Weights of a small GPT-style language model, trained from scratch on English Wikipedia.
Training: 766M tokens, 11684 steps.
MLP neurons of a small language model. Each row is named by its layer, matrix (up: input weights) and neuron, and shows model dimensions 320-447. Each number is 128 + 32 x the weight over its row's rms, rounded and kept within 0 to 255.
After each neuron's rows, "fires on" lists the tokens most often at its 100 highest values on Wikipedia text that the model never trained on.

L7.up1446 [154 175 102 151 104  76  96  89  92  99 181 121 151 137 124 131 117 197  61 161  99 157 105 105  93 161 198 136 109 145 145 138 153 147 118  71 134 134 116 158 147 107  95 107 115 119 147 163 105 114 218 143 152 116 119 114 126 135 115  96 107  97 153 114  91 111 128 139 125 146 112 106 155 151 162 163 154 168 129 130 163 181 124 124 148 156  93 192  75 185 108 145 152 131 158 176 150  96 147 126 108 148  73 158 158 108 131 201 126  72 173 200 152 104 147 111 132 156 165 219 160  88 142 145  77 172 128 161]
fires on: "d", "i", "a", "y", "ow"

L11.up1079 [172 233 150  97 144 115 106  93  69  73 168 183 131  89  98 152 126 137 117 146 105 113 107 158 133  93 187 192  48 148 168  98 137  88 137 143  68 129 113 192  89 120 142 182 141 142 182 148 101  80 161 155 115 103 179  93 164 154 132 157 146 185 152 108 146 126 100  47 104  70 164 182 161  82 113 114 108 117  72 118 174 189  86 139  99  97  55 126 110 111 128 139 190 130 123 108 135 147 148 171 134  89  63 185 148 149 125 200 134 172  91 154  97  90 160 153 171 110 139 113 163  89 150 181 165 116 113 126]
fires on: "i", " ", "a", "e", " |", "in"

L7.up545 [192  61 195  85 135 140 163 116 115 168 121 184 117  90  92 156 159  77 110  91 137 145  83 166 108 102 122 147 166  92 139 103 122 131 129  64 101 147 131 181 155 117 118 127 102 141 135 150 161 131 186 103  98 131 186 130 176 101 159 105 119  71 144 102 171 117 121 160 118 117 176 159 131 200  55  75 130 126 170  93 126 129 115 173 122  90 106 141 152 144 108 128  48 127 119  88  95 130 109 157  96 104 134  24 159  70  86 121 115 117 135 150 154 151 124  85 201 134 118 181 149 114  99 120  90 124 162 134]
fires on: " place", "th", " only", "ly", "nd"

L7.up992 [134 154 133 177 105 174 177  75  55 127 152  92 133  96  89 161 123 175 135 112 162 103  62 109 107  83 151 126  87  66 180 190 117 130 140 111 132 116  96 172 139 123 175 124 138 132 182  59  95 138 117 121 160 179 105 143 124 172  64 122 119 173 114 168  87  99 123 138 171 126  80 179 133 112 153 135 153 108 179 106  90 119 115  86 115 131  90 140 183 127  78 118 116 124 145 141 128 147 137 140 124 159 142 163 161 131 110 152 126 128 119 112 214 153 131 131 188  55 133  80 149 114 171  79  45 127 141 114]
fires on: " |", "2", " of", " score"

L7.up499 [116 160 104 136 167  49  67 121 118  64 120 135 127 117 152 113 100 117 124 116 138 159 164 131  99 135 202 118  88 170 185 126  83  99 124  75 102 106 121 123  72 107 157 134 137 173 103 212 179 190 139  98 131 125 105 133  81 147 138 169 123 131 155 171  96 108 114  82 147 150 148 159 182 131 132 135 159  94 140 147 161 117 140 191 145 114 143 102  84 139 110 114 169 109 138 149 132 158 167 169  84 125 148 130 124  80 148  94 125 136 129 131 198 158 107 121 107 156 103 162 127  84  63  88 131 141 135 136]
fires on: " of", " ", "ate", " Of", "gate", " Station"

L7.up375 [114 120 105 161  60 169 119 160 103  76 102 106  96  76  85 114  77  84  89 129 139 134  96  90 152 122 110 119 101 121 116 134 178 136 127 184 131 121 121 170 152 130  90  93 141 133 110  76 102 130 137 186 143 103 115 176 131 110  96 207 186 129 170 116 136  63 155 121  98 109 122 110 152  73 103 135 116 155 171  85 109  98 113 121 135 131 146 152 180 117 118 188 134 189 130  81 127 158  72 128 150  92 101 139 118 133 147 147 147  84 172  91 208 179 116 104 101 136 169 110 138 151 119  67  91 139 138 113]
fires on: " |", "\n", ")", " of", " Year"

L2.up1341 [106 171 138 176 113 152  96 104  96 129 103  99 162 121 104 133 183  98 108 103 119 106 102 120 157 163  93 109 100 103 117 158  80 153  99 101 115  95 118  96 103 109  97 149 127 163 100 135 128 140  74 129 167 103 190 119 148 162 155 139 107 118  87 139 136 154 147 118 112 153  66 112 142 129 142 133  93 127 130 103 196 128 148 112 105  73 133 126  45 144  56 104 164 148 160 165  91 153 196 198 104  99 100 100 140 130 128  84 132 132 100 193 121 114  94 144 151  76 127 135 144 117 118 174 146 138  72 125]
fires on: " River", " road", " river", " Highway", " highway", " mountain"

L7.up1030 [166 129 123 166  78 133  98 150 138  76 104 130 112 139 201 183  77 127 132 129 142 109  99 149 107 144 169 199 121 113 158 191 155 163  97 123 122 117  94  76  65 117  92 136 143 104 168  99 155 145 173 115 156  92 104 105 131  50  52 157 116 149 126 123 126 129  96 108 146 190 193 128 179 105  90 166 115 151 163 162 108  73 163 162 155 118 133 222 149 122 114 111 124 125 167 146 110 104 110 109 136 164  88 103  55 109 136 208 152 131 193  94 149 112 131  84 106 167 122 156 120  79 133 158  49 132 155 160]
fires on: "c", "d", "a", "st", "nd", "b"

L7.up739 [158 161 103  88 116 117 148  43 107 141 147  34 144 143  48 137 142 129 114 126 131 129  78  78 173 111 138 167 156  56 110 109 113 110 123 156 127  92 148 142 119 129 164 120 101 184 123 155 112 121 165 118 121 140 129 110 101 111 184 127 155 118 129 114  94 124  88 136 142 136 137 109 152 111 161 183 140 152 119  96 179 135 132 122 168 127 148 157 108 179 102 183 135 179 176  71 138  69 137  94 102 100  51 140 202 131 146 119 142 114 123 126 145 189 100 125 125 146 112 107 108  94 141 133 180 132 120  61]
fires on: " speed", "year", " gain", " received", " earned"

L11.up566 [122 122 157 153 113  80 131 177 167  74 156 128  59  90 126 112 101 138  77 148 119 198 141  92  83 117 151 135  84 151  96 136 108  88 125  71  73 151  80 131 109 113 120 124 125 101 131 128 140 134 131 152 140 135  61 140 103 150  82 132 107 121  65  80  93  99 120 132 169 133 141 134 146 185 110  76 173 116 144 131 112 112 104 102 126 155 112 101  87 122 105  97 138 114 137 149 148 102 147 147 136 137  19  95 125 120  96 110 167 115  92 178 142 126  64 120 115 161 113 153 142 146 153 164 109 138 116  91]
fires on: "-", " ", " –", "+", " of", " 0"